Part of a small language model's weights.
Size: width 448, 5 heads of 64, MLP 1536 GELU.
Architecture: LayerNorm after each residual sum, learned positions, tied embeddings.
MLP neurons of a small language model. Each row is named by its layer, matrix (up: input weights; down: output weights) and neuron, and shows model dimensions 96-287. Each number is 500 + 50 x the weight over its row's rms, rounded and kept within 0 to 999. Numbers have three digits each.
After each neuron's rows, "fires on" lists the tokens most often at its 100 highest values on Wikipedia text that the model never trained on.

L10.up145:526452426510502506484457436532477589499489609446474463503490516468565546451485429475583461457524439583505515469505444517520530499493582497498508470519589519491547513484521504464429540544592398524396441483517554573493424546526542582454543545663498433411534647460668550493564472487481445561588488473497494568546502531475554512600509489448486461530571526384460420534437525591501415587510491459422506582491510493513427424511515441466556475428441522562458520478482479524464469554374530454507472463487499586515536502510475520440411486489635635451393492419523474553485545526479581566
L10.down145:485490409590477489481383426535533573461557511472508545421495475437513505501403527471507458547560485517503498513559518509508513440519546557478393486538503460368488556556427585518524539520414414483520515593455527437536572450509538481523507484444503434546474459441520452440531405457520623490523461558456506544538529512525495500405548447587544468525490504485387510558486499499489527439523553582573496468533512384489507480472423408537514494530458480523549443515525475530560462534437383585479422511554454535466448427522530496409481477441456470501565622545526544445536467505451463433
fires on: "a ", "-", "el", " ", ") "

L8.up738:450520564570493507496527522500425444480676442510560478425458457532535552595506549524525464466479430544405476534580577527492454431486507427498471463441517486474480406505435519553521482504548510496516540486548460388478457504485558520547446580481544495591578550465560456453469534517547472564435474473484467520456498460463512477483496493462583568558393452616516435460546508497579464547455409626487505455625474501491490456470486582503527487478458560457382519541473503490558595574505495491548472460504490489453533420523538440479505406511496539479498489454467487426514566427509456540
L8.down738:578502481384511442585564577557529588475459338534498458518377499582433482525533585463522504444434484529499535558483521486506509480493489496513478426481465461465533432613399461558462445499555477428598483466448412473603474481528530475468520420455537468554507559501474485529584571474442532412481482531480549522515535517559517462507523461553511535528550559568427484474377427532485546576430541493519433479470384525464574431488529512486494481508552497521567480507535389470434480441408472418480475554495553530434539513456479572504534499550458539499481529485471497520456508457491555532
fires on: "\n", "\n\n", "that ", "and ", "| ", "is "

L5.up65:559470510459440572408554600507534428490437555524433557520527549466517400468427507485496394485494489465492527568523543414481458454442518602498518559506495457457409457505557575471496573413530546510548469545528543608560511590496465546561473515492473485512542518469459451541577467560467507503519572492501465462521556518530493514372594498581631416447529440531448517518429547546457474470431528519442443565490461450545473440469462550526498585522574483389500572422517515457414498520512521501498470494495438536419486483584624529500506481407481530565432515422432493475408473524556488548
L5.down65:584512490529512498545552414437495486357546526522452459525472529471622540556506387410570491552487518417448542451547562536490461464431455539549410540467491520463500538512649540382482485468544399473567506619519501483533545513587506515420611545520503495483490543459564465517389475520465451460592578453472443474552489490478482584485517571465504512523481540524553486567472512458493442511477408478559512547518534461445495476493640485429479516413543516426525436457529503518535559593549514531507565593547535488550470477492536462506507555593529653475502542471583440414516462482419464489
fires on: "é", "ou", "É"

L5.up933:556416511521542513441579514484548454519466550465556503525590450525440605502486484552516474628498506487455486543550472566477462429544594523410530381435510524482473455508544495424550397430471448463474495452607479422497489521483635530475534488483535522551523572518549445347528510510498567571483457466587464450545433476534499475512453500463409522586408412513476493538412458441508480488562501451550594531437567525527511548501580457466445446416414464540450516509511502479539509532549508512493502492618631392503424577487540525454514465472361464457533578498478498483485523439497539500
L5.down933:566550420600455505545596487435421492537528453423532531544441526423451457473488462532447559416557535569479559479476446478513548518515479487545469551513523611567464495528526541477543536495560500496507537496533431466548456602474426530481500504498510463532431476499490486478502511447592547406548509433551510568475722463546414456556437493535473639447496428467471495520529467486544546482545540600515425513452568466550480486485528494507433458463634545502461442524468471517420450490492472407507486481588413552471552499542513486566560489487515488455507485518431603494495526501528442451
fires on: "Democratic ", "three ", "two ", "four ", "other ", "Th"

L3.up1430:461698465594569440425510461417523539540592580553667503402481456447508559478536532498588550616494421490471480464571501542408484544471532545536491549481511561497458566564560522586505520537441513482543552547443541530568507546632506545433494481493481500525583518452431534513477451522512585533562470411486453497487481579573479556488492477493459534465496426565427462534513462489470410449496457461485504561412501494478459605499451505461528452419473470459444517490448545608577532530496521627570582560499550493518382417469494522518460501539521446534475417572419478535558441447437454541
L3.down1430:382483528577609509607453444500495568547458546510454496423540437479463513492475472487539507502458444438532443458551502493517488441543453546447475529503474453480452550519499535437476559495481460566445525466467435519622512433504498489497540452475553466523583516574547485545436487579598441487485371494492485480463400480542503556475491508435446446506512481465460497453567481495539481563569572500556579511509442526494547545474450586460426495511441421570480430525455491444503502559585427469510453525444453442515603594452542420494480472573449520505490437439468483530529451550491498464
fires on: "t ", "ts ", "ks ", "ate "

L8.up29:453496459531502460526545470533505511463552577519477559495531453483496521440598615436464419447488456482410444531473502480533501444530489472490445530545518530570506408449474551493410437457478511517510475499476438434537476494440481621442486553540545431494505541504415562504581474468435429477508485427509539507490474473522406480342477487528456505555568567519467514484528489527632578511471404546521529544491481480533504524522609451508468498544517513500567527483502551484514580467548470377501539458488579453520455614504449472497557565469627584501502538484529451530437499459443475424
L8.down29:481523491562478505531545459454442546529472482463462471442539495444506473485461475504470574521554519464492368509457540480420537507562443441532584504461605484579485483496507524452458557401514487426503549513507512531498457476370498535436444591532478482490528488519416455515514603545484482451415434510469505552513508501470548495455494475548489480423494485511462569419551426561523503520540532520451481548534364492414528538540522422454466489550546527516506473439431458517548543454512571516471505486517412440489520500526445511580430510521450434535512529618478407497465471492492589475
fires on: "aw", "ev", "res", "Ev"

L10.up1126:515461470569466474499492511490495445455475467502532474471442474566449492475431531485505503468508517519438477491510505542503400473519533510506465454552507510453514556574454485475508495510612491503534535514416451565460567472531407511520451489342477512534524546443511529568540556523517500483451502468458556535558499551456468509526426525501506499419477447469525410553519484492438641534557526490491558531467544436478457479466556496601454502533513499525458478515644566494504522490561592480490468403457469582531456473425530505547544493554480461522530545426429485439473424501441538513
L10.down1126:361546502428414488571519456477507522558367478520481441483542533554529491480462479515392479596613528519493563556520542486605448533584521498491471485601451521490498521487426547525451436522487519515429502446489581531606551498550483458495463522472516490575507618579450483535435525548469482445476527463495418550526485547432453451443524416517533446545447462519496471491464509517394520561477506472414491468545412432449501581516540513498504437512506434464472518424457540574532527532549521456450455534534558608522484446444489458519409518470455520496504448467486453518493524511438465503
fires on: "Le", "le", "West ", "back", "North "

L8.up1200:491479464506478588465506507441502607421460460505524489440557440438502437507461499578544444499431489563485435509526515482452360441526567511505443463504395557481584457527497516517557455505518572605494493481417505469571589522549476475437431606506523493531433497516517491449424638544507469530598561530581484562430493571546543492525554502451418493495505476554535505467485544556487441515502534464479466489491539479528500460469449493443514512545527587464526410572548473462453577482524489519371493526575554467542489512406467437472486506361486566509493478554561462489492478537519504503
L8.down1200:436467507457580544425452531487438421462563552517539433499490506464476376549436511530530487508485546452545383467542498551407465387526528456459473523539501507495521520455441531516515519592442444504499592479552479566497408493464518551350554456446525534503546474422489479516530561540505555548491513427496512572477472553543511460473452545517500441516482470489488485541451461571428508488552488488565407551417373452456505458535466515566543483509582431548444550474499575589454545557543524489492510518482507519450548508535542451438478500545505458522421416495489513501568482539526441551
fires on: ", ", "), ", "were ", "MF "

L3.up21:557513577449539534348521519533528518564551548466518475482618600492590581547430542460510447464461441511549464512509526467486532430514481521584568525474515480506483444406566398483504531534534516483549416517527505370502449434549473524497441555344518470569529518533518446538481461583420501463521551574580557511569556579491437467473507457470416472487546504482477529473483403495459469479465461491539540548400482436465441506469524469557463475517483505379419482499530507545586502493501540496516539575537552489483442514525550604500438602492498441496528551436416513482484540504427415438
L3.down21:499429459566458370552483534579528502528501545442539526506434468613467516457450493459559468584477501492499512463425487561451483578538576468529443621503556515449505596507484513626454583526562515522519567525506510529516551456468500565435498478489466567517548528498482555537463523604502492498513499479466471482492512413451429465624521536569478562501525464525491515561452427417430507491516479537511404429489464568521528541399479507457516458500504393496436556397512526469470479526492425605542455494498456410505372498440513548529429487509486481519508554567462475450425502453509477473
fires on: "Ro", "ell", "Ca", "Le", "Con"

L3.up578:478505459581500509552411537509352547423549488569421470524568511540481427490558454452365571467600527482443518395470436533480479523489531556476497560409475519492500462467491437434539521483497487480525459511534466527527495502491534469570514507522452463512497479482506534474524409457450487520595447533546541550570503517547412405493623525544494538425501479524479513482416519454436508454487583481441524463532658537475483474495521439519498535539511472462500490533480437451525507471480482563477464513543557370392517495549444452550600442542477502509504425561573476456559576539559468456
L3.down578:462424459522488622466548540510480539510472552573537533544536512475488586559531416472521565473489457537525536531593493530578577469503489435528590425428400535515488568503572425469464436392492547480465511521487474491423501510535478447448470467482451498510489470514595498546443527512475431505502502518539441496519542526509508529511450478503504605516465563486531518453528468540534505521501415436480474478435479498584511575519547556539496420502607473454446506472461519498503457562485526489407432624516536460464525500489447467437487370418523521459452481493445464454624447527563504431
fires on: "ti", "ir", "li", "ted "

L3.up510:487543420499533495538579543540544461510546473449505568557492516611456529480595499526423502495533606535460553519527550385460542438510510478515521511431514479506413543538431530549390556429475436512480456447630555448501459384524507544496555474536575478535487466412472518535597480450564451479578468540446420600498441412448546502464539502529547513472435524454447423507540440513561511474488461407550527490504433461436420441542414543546526418561468502435559488556438457529531556431505397476574481495528400480516529413564491498484517482517477481527532526431486534419486505539519434580
L3.down510:523486478547525571396495499553485624479519488424543433462470490538551511552538419509531474589480584531471539559431447558505504411423517485478537511551598483451487503546485509476546578495543485510519522534506366500439549458512489537525476390468518482469523513458546526485585497536535540471505449483553482513545557470457538589671484426473471449501543402502353533496538452566462432497515473475505567466458478553515494495462496581612492440471522464388530542563487435516528599599441448480541508547520568489523437449506523544527485417461543439539445492489479463483507520473540604443
fires on: "_", "A ", "Mr", "His ", "Bill ", "Colon"

L5.up1194:437440525431485551506427523470468521485502564406459578512582503481486485505555476521555461531517431512505502534572511447362534518483456530519401403463540589499548493495511494573445451496515584459478504512474525535532464487419417504499503523423574499517566483534545496520474477498450552495478612590541474611551511481437520476408521526401520458466530465429532562518446478555491520518455519444625537510518528443487481518464499509407559438504467477491479553437496515460469497512404547424484571535549514544456446453450376582556529474482584402456472499636420506586504461455525543547
L5.down1194:591426574553494503537448529504493470440527532412491497493477490497449514513515597511450467534426446496477503595476554561493527518505509505480494565495405435515494484505481485460518514525493544489493490503507457471536405467406552419503464564461568522535462469440465433535450391525512564455533445499407493509525364515475503452592579558512565462476458493524509509577585523389445460496491427464501446457530417574517553597536467486568435472492566453482448538452564500561501533493477477452579463595510545507441391566482397554514533552451580483515459443491523493554522527542526511403
fires on: "m", "in", "C", "M", "Tra"

L8.up1442:421526554499513492512520483538492521529543540423514485500487444519529545546614472492495536407612505506458481590491339515493495537512430472596364434494495503509406502484598562554462599537489482476492506476488541411491510517494387462447606479310568528574479564466581567446523453390507470462582473507433479472469521498489523531526443529491547607464525580455500531550561564483443577505480478498472445317492561541542486517600573560468460464564554601468544589476543545515518466459485568468459463554478534475624505455450422511532448419518555481457598493539522514487481536509534428517
L8.down1442:481461421433499498632489495527493454580485519499581557429495437505569487523490550418494444533450357520554547610509363522481548534517465437480527486464474505516417529403398549413483490476548539461465556513434391542431568492480561482523448536541499474471543519373434515517518609504524551409456628520551541477481418539493627460444453477508538430435517416551545416539518502478425537475480512496501490513539415484552495553456494445558617493456537471486531472567422451491541480474499523547567427413486493491486466587497502548470613423617535511421479497611496448444543423508565485525
fires on: "ic", ".", "aur", "1", "2", "au"

L3.up1031:419364523469484531648540501414505484470504430431480551522537499432452538525543543481569553564538429534466465539580465521477469480475454465450513453434550482523526454504510498566532598497605466493517490540538557401413544464459487525547488490491602566518548467524556567403472461483517468409443489506509462470447563464453483544467449516441580511483489483457522576579510461315428597542503474520570457461606441543541466469464513455481579470526512454448468465508412610479473559496456491454523465490514522513470557537445438452512528471466482467535456430415600563429525492552405456489
L3.down1031:478472519509481509454499529550558513422504574566452462530497543564529500507417533477371573499457526490562460509462520435458515529459479494450419509490407430498489495499441470429425501531523472499485495489574462468542433492472518527601522443549511424494568452524439563368464440434493476533536408556493570577448464595574485536375474434452523532424539612522496390600524512513495490521512482488474511513446489503584480483543509605460511538424454462469447466500493561539512560514455516573523419582520481568445500503478578474498553564509493554440537492550513511472419563493463490551
fires on: "and ", "& ", "also ", "that ", "band ", "om"

L3.up446:540563494544450478447526445486420533464366553589593510458505545593472474509513492477473508478597527519502498470439462499508490518595526441460540571521561546509527491510472462551445545565462441476436455479499504488434462449508637420461539480414567529504470545517454481514495538511496497627466534405446493439578545556563511457516450422403459526539456475528580461510421451504496462503444544549495479415534459403402481417505461453469460443564458559479565497478516574542468510485521506565518565554515558507454406533432494558482559549518550470557553516559418493555500478418462529442
L3.down446:415427465521586474600428570461482512493447497524513495481471574493512533391537552619539483525480462526499470456528462550512443494490505432517488564401525498502488488544519587518448454454515454500481443524533457542514524585486427475444483573466497542504472545513516496543427518555409621418524588432448483487455428542513433460546478586405478501513432524463564380611522453503505491465563491473509436486462488445487445495506502498529579468479565443503466546523436479379450477459569501520480500420561556529504566441548549512475471561547513535475479478386494524418595469532532447476
fires on: "Ch", "Ed", "D", "pr", "ch", "Charles "

L8.up502:432544499460449585456494466538481433472499525483577470472441513514452470482515473456494492486497569493447591519566528573417525540462482582510570607522490441489379470466501500455480542520498479510444547515448499477459536548513494513537476533568425416553490484562531603406552429575512544488457453522494483428510577560452494557511497516495555508478541604461554407551483459518496508555455547549416601556522500573475519482521485465487413464509410508504482559547491456449624481412491507409521402486450360552492490408430530439531479490459479478473416478608453477563459501442520502462
L8.down502:540533517535432420493497525505533560453509478525515464491460462440540408515446456528538528527470485611453488510491504498584431537605511415477535536525549539589593515543557481530516514576413549520534462498509451472506427495484486504521432448325473427492481531513546512636502481496524613539556448482463458471554496555456588442409464533530582496509498493444513472540495536454535479470463438493456509518562522493470541502513462627495513459379516471585494448523491479426450514536453500574475447441461589545406415516471497433532504552460431532509480466493539495447406490524491440495
fires on: "in", "ex", "y", "-", "team "

L8.up274:469547495429534452515461443446467569538442443454531488575531547503513411428420473454524520525488559512505477471426469495442528466463565480533613537464654512494487521452503560562556532442532484513464467530533412505519515502456602535550508442461512603463502542471490599408495524464532471489475557475470519448528534573460510432525512522475450465571549457536506512432514445514481509556547517501562517538518571453498589435563533495477551460477534445426585466489557460477433467437592554422491490571645527496572530577445484493485471526477494456464505387565600493440391610498641633514
L8.down274:547510461474563466535520548564539449571433413491455419512537575538551498444450521487626407435560573393515501471424559521411576488532466547479429493520449509448571522448546518466466518594530451478579486486443486544603534505444595467497436544536500582510498567546513423446453536498549529509501614508496503633535569381584355483459562529560579502602537472513522514590534494412494520567531510526597498527517496543536497483491479432524511516494455401516493478506552502483449427541480468502553484472462511437440537446484564497510508514454449437518629477437600398448496591437509402509
fires on: "including ", "- ", "also ", "as ", "These ", "or "

L10.up546:552559533497446492490554596463462481470458451412419471544552495459537495542508538545491459522451537516534610572517509498407481447613524552450479547481491608480434565566506565539521556556514452442465475486483427437500499525468466477442494502477587466518424584582501498531619518533559474506521518473533491437511512494485552582504582549522534557495555487465518514521452458466485438504548462523455464501570502492528542498454521441526527417556464537502471433449556425403503420528506575516478542466562480399436539470467444530439360386447511571547584470490548477480503457516632528494
L10.down546:471436453602524624485582552525493506502462427430546546606544473394583505478517497520528462535579515523486482537673533476515486412534518491546393539456489481496500496521429552501558472537570608542533495488548422599528392432489436557575479429503452407550500513618483500467399523485519554476555491600468527549506550480500474448464481538495544491458562411504528507562492461491429477495544540467549509493507591509470530463463447492616438510504511545414489477501606464425524482489522421599514460459526525530547487531522487477530471457527359610542565556500499486503499437455360416519
fires on: "of ", "to ", "ing ", ": ", "with "

L3.up942:476539474452512461516495439435461497444522447489465488496410451515466547551503513511498543528443545459522491583497539490477449549537519401502469537404456430450459479437497615532533505469520522461517539516516509498446350500528501500562494490498523407495493567487513555531481514562462466448513539392465392452549453468525454493547425463601489459513547574449457589495546389388523501435578557544500459582429501457515506465492529511499573483469524519512499554419583526493518558556383603571517599420514592524435467579492530529500495348495576532425471559450532565547502469556521465469
L3.down942:486455547537506461438384352512494531566488477489437412465467495511489538541446483495530520532496507552489542535515500478518508507512453476464604504458478474455529509443567496502532476559565475523508512428539478456535486515528536402567466539585380562479481392425464508477475603546635514442528471492519464519432653559426543542491492565418434561541550503525423483501412514584455493492534537473485524448529450596436493522443530534459509495557531415537593403490437440495480521414530450575503528477503510512533523540485511524453536467505439486546547491632543475498492524473451515496
fires on: "\"", "old ", "Old ", "wife"

L3.up945:452484498470491442465499351351454594535473448481492565496497625563461513479523509427522435556495532512508500506489436558519474444469477498410543507443494513518535516492459552569513455506507412486489568552516493525472525538495542440524463481377532575534504586509552483443519515474536558494513562460475527507523514449497444466489523515582507495601416573473594600454430542495523493414500500544562593486551465589501458513522519442542411520513445465516501423447446482474412457485506631492535510520400524497473583485521485432498581565522440531500455464563537449525581473564534561517
L3.down945:507427527567497481521524444561509421491509474506575515540536575578521570478405415457406600397510525493435463431557467508450469523456533538479543524566467540491479525505508584451579523576567506494416544488515428537478571472427472473447401540545488515403534517521385523506382492515609509557456549559513568567525444497560455406543513624490507460354541415467484432436408520595532484526440477523576492480531508455427524500473444523428556413580402441455469477523536439519521533488414539525531437475491496419473592510428519547476448499439482520458544541504464453513573503446443569510
fires on: "ations ", "games ", "ages ", "players ", "events ", "als "

L3.up403:532525424583530529454430469390507525540512606464494523455473535502533364525419463554650407488521514475472451445473542534451561471523503445461590527420505538464431555466504568519456450458494466484610467470505489485502482477405500546440560498493490467563421518577481447489557507467517424499542517427430451496530479416413516634480489514548418462445463410544481571339475522483487482558498598474544521567482478592470510480523495494399499548449470512461470499415470492443542512445469518449553489528489457528517525531561472509482385595542531510452515536492424414508559474501468413554
L3.down403:446443536482533500567471439509441346405489503474540522513528484479555438544522393515447510399474568533425515437646544498494563479525508539474469607589499452397440421442381485496501644519472453489506409513471564629485512553503448549559509500496560524470456456557579561527447413466469500608584467560484522504436572456546519529498520525477468535491553535503530579548550472521400462612460485574498440467462555538543425400612492475544484463600522456504537490475532546537584536486452595435541572526438501504480567496596428368575497477585435544503533372466584462465442423497477435455
fires on: " ", "iv", "ac", "Qu", "stre", "private "

L5.up1395:489411612544570496527481557485546494482513505453506487536441558575538501459523561522490479465542505398472491560530506455515434510428552454542465494500460499483479482559553603488588461476481508453463475450525580447545431554480556496422531476502480509474450537443501505505621572467528608508526553520570540523556509617455535388479532548498532577421483506437422455471452496593457500494423462481545524479579443449497377399443508508515526428537541443502500552477507502515521445447458476517468477534533473439526449514434485536485601443521476465472465418524537413551461475504557541525
L5.down1395:547496520476476492502487482458517546473465437506457469481456441480595564435509511484405427386511477517523477486516434520488418481566433519460514403330481536565460578512517559542572485512458537564453426419450472531480580458465435520521467548394509570561426457482495534497440410446441374404530565475494551508461522502395504465509487481450456516515502467532463439511567544590500487525541477486490493469485537454462532519530499527422457419455476474587400604487479384532499596561423490402545415491524465477422447418477464547552467532529530529510536476511527519554555495573558547466
fires on: "e", "qu", "de", "Gal"

L10.up455:489474518573475506490404510504453498471500542529478419464498500527580541481501487549605419430504513554502429396490507480420537421564618527579462511565477472485543532547571435540470595446444489501533525531576503521472582501561546560399380585552598563475483460414499505464434530452441476492568536493547532418539528493475496622537484540473465457383552540520595418404454495539417505546409480407482426495465604489522499563584468474524482510493581550485473545570462550516571558580464542483522534462463453482435434447512544506491438509473441525534492449580562502497484521442540483386
L10.down455:476431544488572481374555467511504522546541600511557551485391555491467438449389568570496431539496629437476425444499477565462464466547417434437530404498540417472596491452409564487566419561495505505385507495483463518476549461446525425496509428481499492561419468577515482578503535530483565452487517525429578458518516575463439513509526528545550481602478552513485580500570363490496551479510500466491447457499481500458573452549608448505509552501494543542451487464456439570496444482466479568521506511481480419486461505507468514419471531455508523482488557471508467564485559573493446550
fires on: ", ", "between ", "), ", "\" ", "both ", "with "

L3.up128:544465445391514460554495536456520525490451403593504458545483556566529553494519500444474557469446514488454594492546450517399528544522448499484472620537478474538502481536458539570442529598541468592445530518581544474596446546437448495529466567598484469413573410498542468465425448504499439392511508579470466411520533519568433507549465493476409483482474575525521505491503454407508505463472405488407493490485502547468405416549550458546506545505492609606587482551488486501503523434556488521517540425537562540548470533444436402447473510403480402450554460407498558402475540470563409496
L3.down128:532508530442467541513517585439628492546489496469485439559543486539496440481534469516471577450551551546442482449547545424519448475495434432496454541496511488457590540538497516432473509493356544545457515518450372511503537527529460488428425453534472551429500487540464559438526395533477532599481434452495572467623528508475494526468435566568582449510564380408472520527573468525459531516555516464522576514562488494463435440531552573510488435495557438534519476491494513572604491522516490531538532450479480540456467486506517458481462520441515540416454467551525479555522477566560454420
fires on: "ers ", "ri", "Se", "tr", "companies "

L5.up1370:410523524556526569604519511546556487495390544511579494456546584480489500582476443511452548538390442458515470543450467505510524470527473464506528450484596500526466610496553627568531639490569517498537549436530478502475495490513397489461487466359496491463441464556563485467445493528528435531415539476466496527424443484535469574445506522472524431524510522449556572526528509519451436539463441478493423585431496519449433443496541516510451455444460490525518511450473462492492480449504472555497485547487477503444564488456414383541464419530487490477437445457487499514399624515580476559
L5.down1370:478525491532515520406351576508462608461382568530491441481515519473473465510496449464425511504495490490581525516538557511522542553455567553449485515476466495504525544382513497529541587574520554486600541511474531377466489537491502493402504524534506527489485465459511542442490462469494443499574508494464525485521533438503405488522479409428469548483531634604437578465536484518432551493539455488449498536504492489482420527502554558503524621405510492486376528509579528543499506540545573484517534439505582506431510527458488644559550465456531460487584488487566492483489526447519468400
fires on: "Wh", ", ", "film ", "wh", "was ", "believ"

L10.up457:506487503484459538538537443508571367447569406454549470572502448581501467526560480459554503401485456517449548475490486540452504409497482469576481513564456440461545551486475546493517482490585507502525496596566476420523424486418468423513399491457497522570553484389579549501466576481543476550486496513554373542512492529491462478497469561457517492475510353539563535457505596521503562620547507525529578529489521633455502469477507531571517471507471534430414495377610501496414594508439561368554522564651494506510544328486518402529547482513450576422513390551492515512560649428472434544
L10.down457:508511497532527550514557479512456492521547483471548484511442531449599419438510560549489450534452430484437562529469425468523516501398374382498597630467488564472493454502468530600489436519491364466429503582431524449512502536461472492472554528530515441511564514547470514604494551457574526561470484553563519458533544511454475476510500501499445565492493447524474484475511414455483521501507444474471515656454461367531500537455474542522577572480568518509550478430454545543527524516506481500414537518420482456441545460520422514509481473471563535486482471556485531588595465410468534508
fires on: "St", "\" ", "v", "st"

L5.up595:457513404506503563459494505399464536468561447415462580578469612440492457462492478540487453537489504483553472479378451477456461503516501554482556559524552548399447481485497485445524480554547501503560481503453514430520427560354502420435505581455538494521490495531576414506574530530584597452464538466546475477527457487491416525453514582453454452496512465511546475483436430504459461431384471486602522558646631481503523494506531476464572494585405494476504406514552401477576544464464493438455539484591429510321392456502464544506567519488540496474534426460487478452587436528580490425
L5.down595:522390519509531582492387501545472492525515425466462536529437503474451423500463455449604625534472502561475452501596450459512505425560559496506493520531618535570472476473531434428468492495453520607546470433483439471578569469489520538427441513566573495481493487559475489545470535481500551451436552394523537432468505582423450537536399481584611455582449562496579531569447530485447512545423414458475409478499460476543493588450535460521415523537481451484507479440573474507481476619456523492560516492451496489482487469386501464508570483535486444467497515494454501561511507430472455598
fires on: "M", "m", "H", "hom", "her"

L10.up1286:570553609504454505474536466469373476569497490393463527512431529476463460608530497503535438405570553509483435441502507407511466498536498468481473553511553523569499471462498556474471529509363618526466449533505435475455501515446472566472483505418493496536501544515434494456421542452572498498482359581464535495566526507534507405538508592515612542617522488502537557493589536482412498485521495516514511452491527418479585509527506483534523498544470522491462382507555599505467477481595540526439437495525453518406496528427464494526409451518509522476450518453401486538518418553609488477
L10.down1286:428499459460492558542507582533543544529455508511555525431468509473515540583543500462451479505417482409481492481520525501547544603632544512419407509575497499504562556464432464524473549582500504487493559437590461543534397486438618582490543448530507555504452546523627472619486516529522472521495552451562491539376571485558483502502464384468467530453563448516496516508465568442523489518612518427552458499511472532418552448480453519442522510481522534455549477447513506451453460493415475451527496407543546511472467547444447487462472613422479459478503466536531562480515498454443552414
fires on: "as ", "of ", "ing ", "\"", "á", "with "

L8.up760:485521448573480517487455467605532452478529553513458504544569472583470513478587502484455504546476498510469518484507508551486436546574433464464542485465446392509515449478450594512526575472584554436379513556514504498544531523446522496535576527573470459488492581537513593467499487524528517408493469498460531511557492546612532497596539486545473519531571513549448474525447569416373504474530453479504561519368411527450567444536405540470543519439480549563448510538501554464481650470585492426529547519576534527527504549550460469452510505613517479430492500512499509548483436474506493505
L8.down760:564390439536492496510430526423518505456486457491631535529521522484529457490554529405497533563474494500468580464568500446487542476547524640500467472528483470516586553527442587486580539467408443553468396495550468539519524517427383441530441668450472545437445555569569466510405585500418508550488501504545576435472550560443520451571470510478467389412558551449534416485392431483562501525528551461564482522488508471419468546521470425474513452553502576516544575549445614531580486451497655513426464511543493561443530489479502489565384533510492517504354576495469515529476496568417516574
fires on: "ing ", "ting ", "ol", "ug"

L5.up623:505470477543493508660504490449398450420489576595434454545487451546554453494557488416481534571490498469485445519529476467449474548444482514546457456433558472423526467579530496518501454448505444518612462482518481461481526607571513598562461503405476496460553499483546581433390552519504567485522497560444534556436458524490563387527501437533438498444440526503565456451549512511569555466499393416459531478503571544536552619554489444515516568499470558437568490458494453475539543491596544518383476411511491449450566494518529481519535587470393509489424413467445510605493521478477509511
L5.down623:478537461527497464413539549528509523492550553529501438535597492532474516493587424509436414457590502522485447454510472449472633488475468479467545466443356485518551514494466413492592461562529467482604555500503436509521544420510416530478500592361580507496557483505536492599553443579475554497535513477538431499491412465467531526668468564500477517486498536498527508462528459503533549589523459497517474467552412514471575490469525516511449529476515518510598553494516510515644553450469487348504453480556536457490462461502446483556562480541504457536467508525511558318579404546493453513
fires on: "ti", "at", "ou", "ine", "ir", "ace"

L5.up151:531484518394513557438423522515513544570518477501561471482536493526498518520547430435548477385528529476448526563498559574496393451433515497390468621486430575481552561550583485582487539588518459467491477405472533486460536477578490488431477529491519552496581418488473395482531513480527493527426595595462513442418592464450533487418552409467492595477483433452498494422451469442528469531524603419427504465407475495523548439491462512514477531465466474481457484522457541490530460453512505473498507419434501431446464569558550502489553543523481534525586466483474539364440595515441480476
L5.down151:486461559468523542701466507507556467557386434505497600467488500508425479509529524513494501441530550482496514576493508469512482540511472468500506514474489501471604522488453486421480556443527484500526553419492494526511491519516436503502353491552514487483530463571491537560501545474477526482516606458471453497571518464499596541438554509393475452485544509414403453543472461456386533534551537415447488478473525486469558444502440433554515519508361498410479513458471549441538430444417550578498426558473547480443527438440530484465543547490538508489466511551494499510569545422463496467
fires on: "', ", "/ ", "is "

L8.up435:462558484489523395428514486469540494531396491424437597450506530496406499543496518451502500511523593579470582480533508489525548435526500476451525472477466517513486447493525478420436518480432437494563475562491581527482544517524534416536476508431486454514452433470512547476496517493539441429458553477490626452498494557441510461538527493517542447529493522512538478434535453473523582532438520497555487490573482561533472511586478449479519531437546486477537510475500583457484534507604464385529512427542482465546578563389487498446477496504563496443597471368551509611473597526508512527
L8.down435:566499475476511580495608572436593450457479539559488490508547600518479545533506420463530469451526466525465398479457583484488539505519490492536479494557491554558431582530461604474519474496568448511538490509497437503501489471511503529544531553525539563473603549568550481462492496506403440427479600583556539531493559547582536542481499471501558491531569385525498513519439528515521405482490510505455500521448419480476459505550589530470541527456510601562430519524415525525475548530547490509461423445431450476408439569510377545447474454461497479493503497468515451516426526556566505452
fires on: "as ", "os ", "i", "and ", "or ", "is "